Part of a small language model's weights: untied embeddings.
MLP neurons of a small language model. Each row is named by its layer, matrix (gate and up: input weights; down: output weights) and neuron, and shows model dimensions 128-223. Each number is 128 + 24 x the weight over its row's rms, rounded and kept within 0 to 255. A neuron's up and down rows have the sign that makes its largest values positive.
After each neuron's rows, "raises" lists the tokens whose logits its output raises most directly, leaving later layers aside.

L4.gate292 [159 122 121 119 109 133 138 142  89  52 131 165  99 134 120  98  91 124  89 103 136 157 143 144 155 124 116 107 148 112 134 128 134 130 131 144 119 123  95  92 138 122 137 127 104 140 127 143 134 159 163 144 131 130 142 132 164 114 172  97 142 121 156 150 122 114 122 121 150 168 159 139  98 146 134 145 107 127 124 126 108 110 126 155 127  84 110 131 125  93 136 116 130 130 136 129]
L4.up292 [120  97 125 120 110 139 135 131 128 112 117 175 108 151 136 101 127 140 105 118 157 110 140 153 164 150  97 116 123 104 132 117 124  87 161 100  77 118 101  86 140 101 160 121 115  94 143 159 142 137 192 165 154  93 139 157 146 113 124 132 131  82 177 146 159 159 124 135 200 144 123 129 105 153 142 129 158 155 121 124 143 135 152 130 132 107 130 136  99  95 123 117 130 131 126 118]
L4.down292 [131 119 122 169 128 100 147 139 133 172 105 125  96  97 136 156 120 148 152 163 136 147 130 156 130 149 147 152 144 121 129  83  37 114 177 112 116 122 117 110 141 142 154 115 148 106 148 154 151 143 140 102 136  76 135 140 141  68 106 117 116 121  84 137 158 157 129 163 117 123 151 122 121 106 109 105 171 139 136 113 136 108 161 117 142 127 144 141 121 125 100 159 102  98 101 108]
raises: "pe", "pen", "he", "ru", "'"

L4.gate930 [147 119 126 116 179 122 145 103  69 144 103 135 113  71  57 155 150 139  82 155 107 134 128 146 177 102 132 113 143 149 114 123 117 111 170 164 135 126 150 159 180 118 128 142 165 117 141 149  97 150 145 101 127 148 113 102 139 142  95 114 101 152 134 150 112  83 182 128 144 146 120 145 124 123 104 124 105 141 139 102 177 124  80  85 116 102 115 128 165 109 177 114 155 111 140 160]
L4.up930 [142 135 107 122 106 134 203 146 140  93  98 122 158 147 134 112 135 108 118 131 142  89 101 122 119 107 136 128 152 120 143  99 140 131 141 124 146 117 126 125 149 155 124 155 121 128  61 143 164 132 144 123 151 138 105 161 124 124 149 151 109 134 111 125 126 155 172 158 165  91 124 134  82 151 104 146 117  72 146 115 146 103 109 100 113 165  96 107  86 120 100 127 134 123 139 157]
L4.down930 [135 185 153 171 151 122 142 115  83 103  91 133 143 151 174 133 134  75  96 137 160 129  85 149 110 128 125 102 134 143 154 137 128 118 108 144 124 143 124  92 143 123 145 107 170  92  99 127 120 101 142 119 147 133  91 162 144 163  84 147 135 173 123 168 104 122 114 130 119 119  97 130  65 132 148 134 175 117 153 117 103 159  99 134 112 141 126 174  99 134 165 133 111 126 148 133]
raises: "ches", "to", "so", "by", "burn"

L4.gate218 [112 109 140  70 130 119 153  91 137 153 134 131  95 138 102  84 118 167 148 129 131 142 104 120 121 123 121 123 122 102 158 138  82 119 117 112 121  92 128 132 121 139 127 189  96 124 153 123 119 117 140 125 152 142 119 110 137 136  78 128 166 107 142 160 112 132 133 107  94 167 121 119 150  94 132 135 158  76 112 138 110 137 143 137 138 135 130 168 107 170 129 138 153 113  97 137]
L4.up218 [165  78 141 124 125  94 126 132 142 115  99 141 116 120  70 108 160 139 148 128 123 127  95 117 113 144 125 102 116 131 125 167 113 126  85 153 155 115 121 146 124 167 150 130 116 112 156 111 145 129 145 103 136  98 148  94 102 119 113 103 135 131 133 154  97 103 130 148 126 140 142 124 113  85 130 141 115 152 154 125 133 154 119 117 143  73 117 173 132 133 157 155 141 107 140 147]
L4.down218 [154 122 136 148 120  91  87 114 145 150 119 143  95 130 143  73 123 169 142 109 129 116 123 137 128 168 135  80 142 138 137 136 101 138  88 129 178 105 114 108 128 109 118 131 125 101 146 132 134 145 142 156 152 172 130 105  99 143  89 125 114  99 143 169 112 145 136 111 107 120  98 141 124 116 124 130 121  90 134 161 153 103 128 123 140 124 129 134 121 155 119 119 116 103  78 113]
raises: "est", "ness", "ened", "er", "ly"

L4.gate1708 [129 136 114  91 156 126 106 146 112 103 158 136 121 123 143 137 120 121 135 141  76 173 113  64 122 135 113 129 154 120 132 170 127 141 114 130 110 140 137 137 163 145 108 135 139 123 104 129 109 129 173 138 122 106 144 132 164 127 133 118 138 111 134 146 102 152 139 178 144 153 133 132  95 124 113  88 142 130  86 109 122  72  92 112 156 136 126 154 109 144 149 163  73 128 206 130]
L4.up1708 [145 145 146 141 127 142  72 179 132 133 118 146 111 158 141 113 158 160 123 106 140 140 147 136 132 145 157 147 104  61  77 117 150 149 110 106 131 138 116 136 154 117  95 143 144 120 137 105 127 128 144 106 135 190 160 127 130 134 151 179 160 125 113 114 117  91 128  92  96 138 136 112 153  99 107 144 176 122  99 129 128 149 114 107 146 133  64 141 150 125  79 134 146 168 152 115]
L4.down1708 [146 117 138 180 149 133 123  87 110 150 125 129 140 109  82 116 127 120  87 113 125 106  65 147 141 129 138  96 165 142  92  91 118 123  87 107 123 100 118 110 147 165 117 105 126 138 144 178 118 151 172 152 160 113  77  93 130 160 156  84  98 131 133 113 136 122 127 161 118 129 160 112  79  95 152 130  95  89 123 104 145 166 161 127 141 179 146 146 105 137 139  94 121 133 144  78]
raises: "ment", "me", "ham", "und", "light"

L4.gate352 [147  92 121 108 113 129 172 144 114 115 121 139 147 158 158 131 180 115 147 150 130 158 131 113 126  99 154 105 125 145 140 111 145 136 129 147 130 133 158 123 103 104 114 122  87 118 114 122 111 138  74  99 151  82 131 153 136 139 140 146 115 101  96 165 103  97 138 128  99 140 128 137 150 108 146 123 104 122 126 183 119 175 121 174 198 147 172 140 136 108 138 131 121 133 146 106]
L4.up352 [134 114 146  95 120 102 140 172  99 129 153 150 140 131 138 116 126 126 126 148 139 139 138 137 127 100 131 125  93 111 121  98 115 115 138  92 140 142 146 126 111 119  98 159 141 115 155  99 122 129 102 107 100 136 118 170  81 100 108 154 168 127 170 121 123  84 143  88 118 121 152 168 135  88 134 132  89  66 149 184  88 126 152  80 144 137 134 126 122  88 108 174 178 117 137 141]
L4.down352 [142 119 143 154 154 137 128  72 159 153 122 107 105 157 132 121 140 114 114 116 149 120 129 160 113 165 101 137 118 142 128  83 141 125  68 181 135 132  94 112 138 118 164 146 125 116 141 149 129 132 154 130 151 163 161 126 163 144 140  79 131 138 138 140 170 131 120 113 132 123 146 130 107 183 135 141 148 115 124  69 172 116 132 138 120  95 125 115 128 142  86 119 122 127 132 151]
raises: " the", " another", " his", " their", " these"

L4.gate3017 [134 156  93  89  95 128 172 131 129 113  99 176 125 130 128 133  96 107 154 101 136  91 136 117 112 140 153 122 154 129 150 149 122  95 137 107 141 124 122 145 111 122 124 121 127 116  86  81  90 149 112  76 118 152 134 155 150  73 112 112  94 156  78 129 120 124  98 126 125 127 156 131 120 130 113 113 123 140 112 108 202 125 130 111 107 128 141 154 144 109 118 158 117 123 162 152]
L4.up3017 [125 150 123 110  98 131 147 159 126  98 138 138 104  85 135  86  73  88  89  55 150  81 113 134 103 139 110 137 150 110 116  99 142 162 156 126 115 123 110 158 141 121 126 132 155 116 109 105 114 130 125 137 123  93 137 131 115  78  96 106 103 149  71 148  95 121 135 130 129 123 139 140 123 153 118 137 107 148 119 119 169 116 143 118 104 147 119 142 129 124  80 117 146 161  97 160]
L4.down3017 [125 102 148 125 137 122 105 109 104 151 121  99 147 161 131 156 176 160 146 178 124 155 157  92 146 133 153 116  99 133 132 164 109 102 132 116 142 157 156 101 126 127 137 136 111 132 154 134 137 111 156 135 144 154 119 101 137 167 142 161 158 100 191 114 141 155 130 126 108 119 137 134 126 131 134 144 127 107 154 152 104 140 121 116 129 122 135 127 107 120 180 135 128  81 152  86]
raises: "9", "7", "6", "5", "0"

L4.gate3223 [169 100 101 107  56 162 128 143 139 132 126 127 125 162 152 175 157  99 162 148 136  83  81 119 138 106 158 124 103 134 130 146 146 143  88 116 111  75 133 111  98 106 129 131 156  77 131 125 103 108 133 123 142 111 150 168 132 125 133 154 107  91 120 130 118 160 106 130 135 139 194 111 143 123 146 137 161  95 125 162  91 153 124 132 135 128 133 167 141 100 106 132 113 101 150 137]
L4.up3223 [153 115  81 115  86 145 167 104 122 128 120 114 139 165 186 108 153 170 147 136 104  52  62 149 132 145 192 196 118 106 139 125 119 145 126 153 129 102 118 109 167 151 128 104 125 112  90 107 110 108 150 104  96 103 110 149 158 112 128 122 112 111 128 125 130 155 142 177 125 111 164 181 135  93 165 156 110 122 169 135 119 131 156 122 139 103 164 103 166 129 107 137 116 106 138 138]
L4.down3223 [149 131 111 138 143 157 150 130 119 151 146 131 138 127 139 128 159 137 171 115 163 103 105 144 138  98 129 177  77 114 138 115 136  91  94 122 143 114 112 146 145 171 130 143 119 129 115  57 125 126 103  94 110 135 101 145 126 115 119 136 118 115 129 135 121 145 168 157 152 145 145 128 109 103 163 171 128  81 147 128 152 112 172 151  95 143 135 151 152 127  85 125 129 144 129 101]
raises: "ult", "ft", "ver", "issance", "res"

L4.gate2605 [102 136 127 120 162  97 104 116 128 124 109 191 135 125 127 109 146 143 103 103 131 116 159 145 128  96  94 127  96 139  82 119 132 129 169 136 107 120 149 151 124 100  91 134 112 138 157  51 132 112 103 133  90 116 105 146 122 125 123 146 121 145 121 144 131 103 143 141 114 159 138 129 123 141 115 131 135 140 101 115 104 131  93 173 144 135  93 140 186  90 136 132  79 161  92 116]
L4.up2605 [145 137 163 124 129 144 112 125 114 172 119 127  98 144 106  96 154  83 135 125 147 124 123 108 104 121 123 124 130 162 157  93 148 136 139 152 103 122 140  99 146  95 107 117  86 129 119 143 121 116 155 139  80 112 144  62 113 164  91  60 150  96 122 121 115 123  92 107 152 123 151 141  88 121 136 102  71 129  92 139 155 113 141 161  92 119 153 101  97 149 166 151  92 136 135 133]
L4.down2605 [133 172 121  88 146 140 145 147 147 136 134  96 132 115 103  81 170  90 104 161 121 153 144 146 136 124 113 112 114 136 118 107 177 115 107 116 159 132 129 103  92 134 161 151 159 136  72 135 137 129 206 158  94 131 121  82 132 155 160 154 109 103 136 164 121 164  85 162 121 166 121 147 106 116 164 126 133 129 125 123 147  98 115 135 180 158 107  90 142 114 127 122 119 122  71 171]
raises: "iac", "i", "je", "ian", "eep"

L4.gate229 [125 124 137 141 130 132 136 104 142 128 129  95 133  70 121 127 117 133 121 161 115 139 161 114 135 112 127 145 129 126 118  77 140  89 105 116 142 129 200 187  97 108 146 147 114  92 122 147 158  84 113 118 115 147  92 145 134 146 115 150 120 125 131 193 155 130 113 131 133 145 152 130 133 118  82 147 123 131 155 163 129  88  90 120 119 168 152 132 135 130 117 131 115 112 112 125]
L4.up229 [130 139 163 185 111 117 157 120  81 120 154 127 106 137 127 112 132 120 112 133 144 118 119 142 121 114 145 146 150 112 125 115 137 146 163 105 107 118 148 120  93 154 138  94 109 106 104 125 172 115 114 137 141 160 101 108 125  94  89 159  87 146 114 141 147 142 147 116 118  68  80 146 163 130 110 133 129 117 142 153 109 126 120 144 178  86 147 167 109 103  78 174 135  82 123 132]
L4.down229 [100 151 126 149  87 112 132 104  89 127 139  93  98 130 138 112 138 118 125 165 155 123 120 119  96 106 115 170 136 119 129 147 128 134 127  85 166 148 111  75 144 137 144 121 105 121 106 128 165 157 117 153 129 152 129 123 135  69 115 146 137 122 140 119 152 126 142 167 119 123 108 168 118 164 136 151 144 121 145 129 133 115 129 142 127  89 135 138 110  87  89 133 137  83 109  97]
raises: "aging", "if", "aged", "agement", "isa"

L4.gate1390 [154 136 164 134 119 152 113 120 135 143 102 141 148 129 118 127 120 142 104 208 102 131 129 125 109 148  73 129 112 115 134 154  93  97 144 116 162 116 149 106 132 125 107 119 110  71 122 128 135 136 112  86 155 127 103 117 132 172 155 127 108 164 124 144  92 132 139 146 128 118 193 131 127 110 110  81 144 129 139 115 108 141 111 133 106 133 159 120 162 127  77 114 139 133  97 140]
L4.up1390 [ 78 108 157 134  97 122  99 169 156 114 147 128 105 140 142 113 115 117 140 138  93 127  96 108 142 101 119 149 142 101 125 123 134 129  75  83 164  97 153  84 132 117 130 159 111 138 130 120 148 143 138 134 148 158  96  77 112 130  83 105 125 163  99 138 110 128 129 107 116 153  96 138 173  93 130 142 132 107 192 119 109 165 154  89 141 118 139 118 118 131 102 178 117 143 105 127]
L4.down1390 [167 116 145 131 140 121 117 114 118 180 144 181 123 136  99 163 120 144  82 156 164 139 159 111 125 125 135 129 133  79 141 125 104 131  94 101 147 143  96 101 175 142 115 112  71 117 130 114 150 120  98 134 162  91 119 140  89 148 131 143 135 140 124  91 141 135 110 179  88 107 114 115 149 112 105 126 139 104 174 140 112 117  94  97 136 147 139 145 139 109 109 121 147 147 163 157]
raises: "ath", "hat", "id", "ental", "way"

L4.gate98 [135 141 136 111 146 123 157 157 126 102 138 116 132 113 107 124 111 141 111 157 127 133 122 108 133  92  99 111 137 138 113 139 145 116 100 149 115 144 149 100 151  93 127 131 157 141  87 139 136 129 146 113 129 146 143 108 181 113 148 130 139 165 154 130 113 112  87 145 139 157 148 121  91 111 129 142 112 104 115 113  89 133 156 159 118 121 169 116 168  79 133 161 139 120  75 124]
L4.up98 [204 136 146  98 175 129 140 172 114 120 110  86 141  92 142 132 127 141  82 137 184 136 111 124 117 141 137 128 160 162 150 100 110 157 133 147 158 142 168 179 134 104 148 113 155 165 118 123 133 141  79 130 122 174 129 125 150 125  98 146 160 187 123 118 116 139 131 132  94 144  89 140 121 136  96  85 160 115 154 108  90  74 120 133 125 144 118 163 147 132 113 137 159 131 119 165]
L4.down98 [101 125 162 137 137 145 152 109 100 147 153  89 166 123 135 154 148 127 108 116 153 142 139 109 123 141  86 132 106 117 104 113 139  90 151  79 131 157 104 145 133  98 148 150 177 178 129 113 105  79 131 132 169 181 120 147 181 147 132 155 101  94 114 124 105 150 149 149 127 154 138 109 117 145 129 150 181 143 139 133 128 162  90 120 136 129 114 193 133 133 105 133 173 140 171 116]
raises: "ada", "ash", "am", "amin", "ano"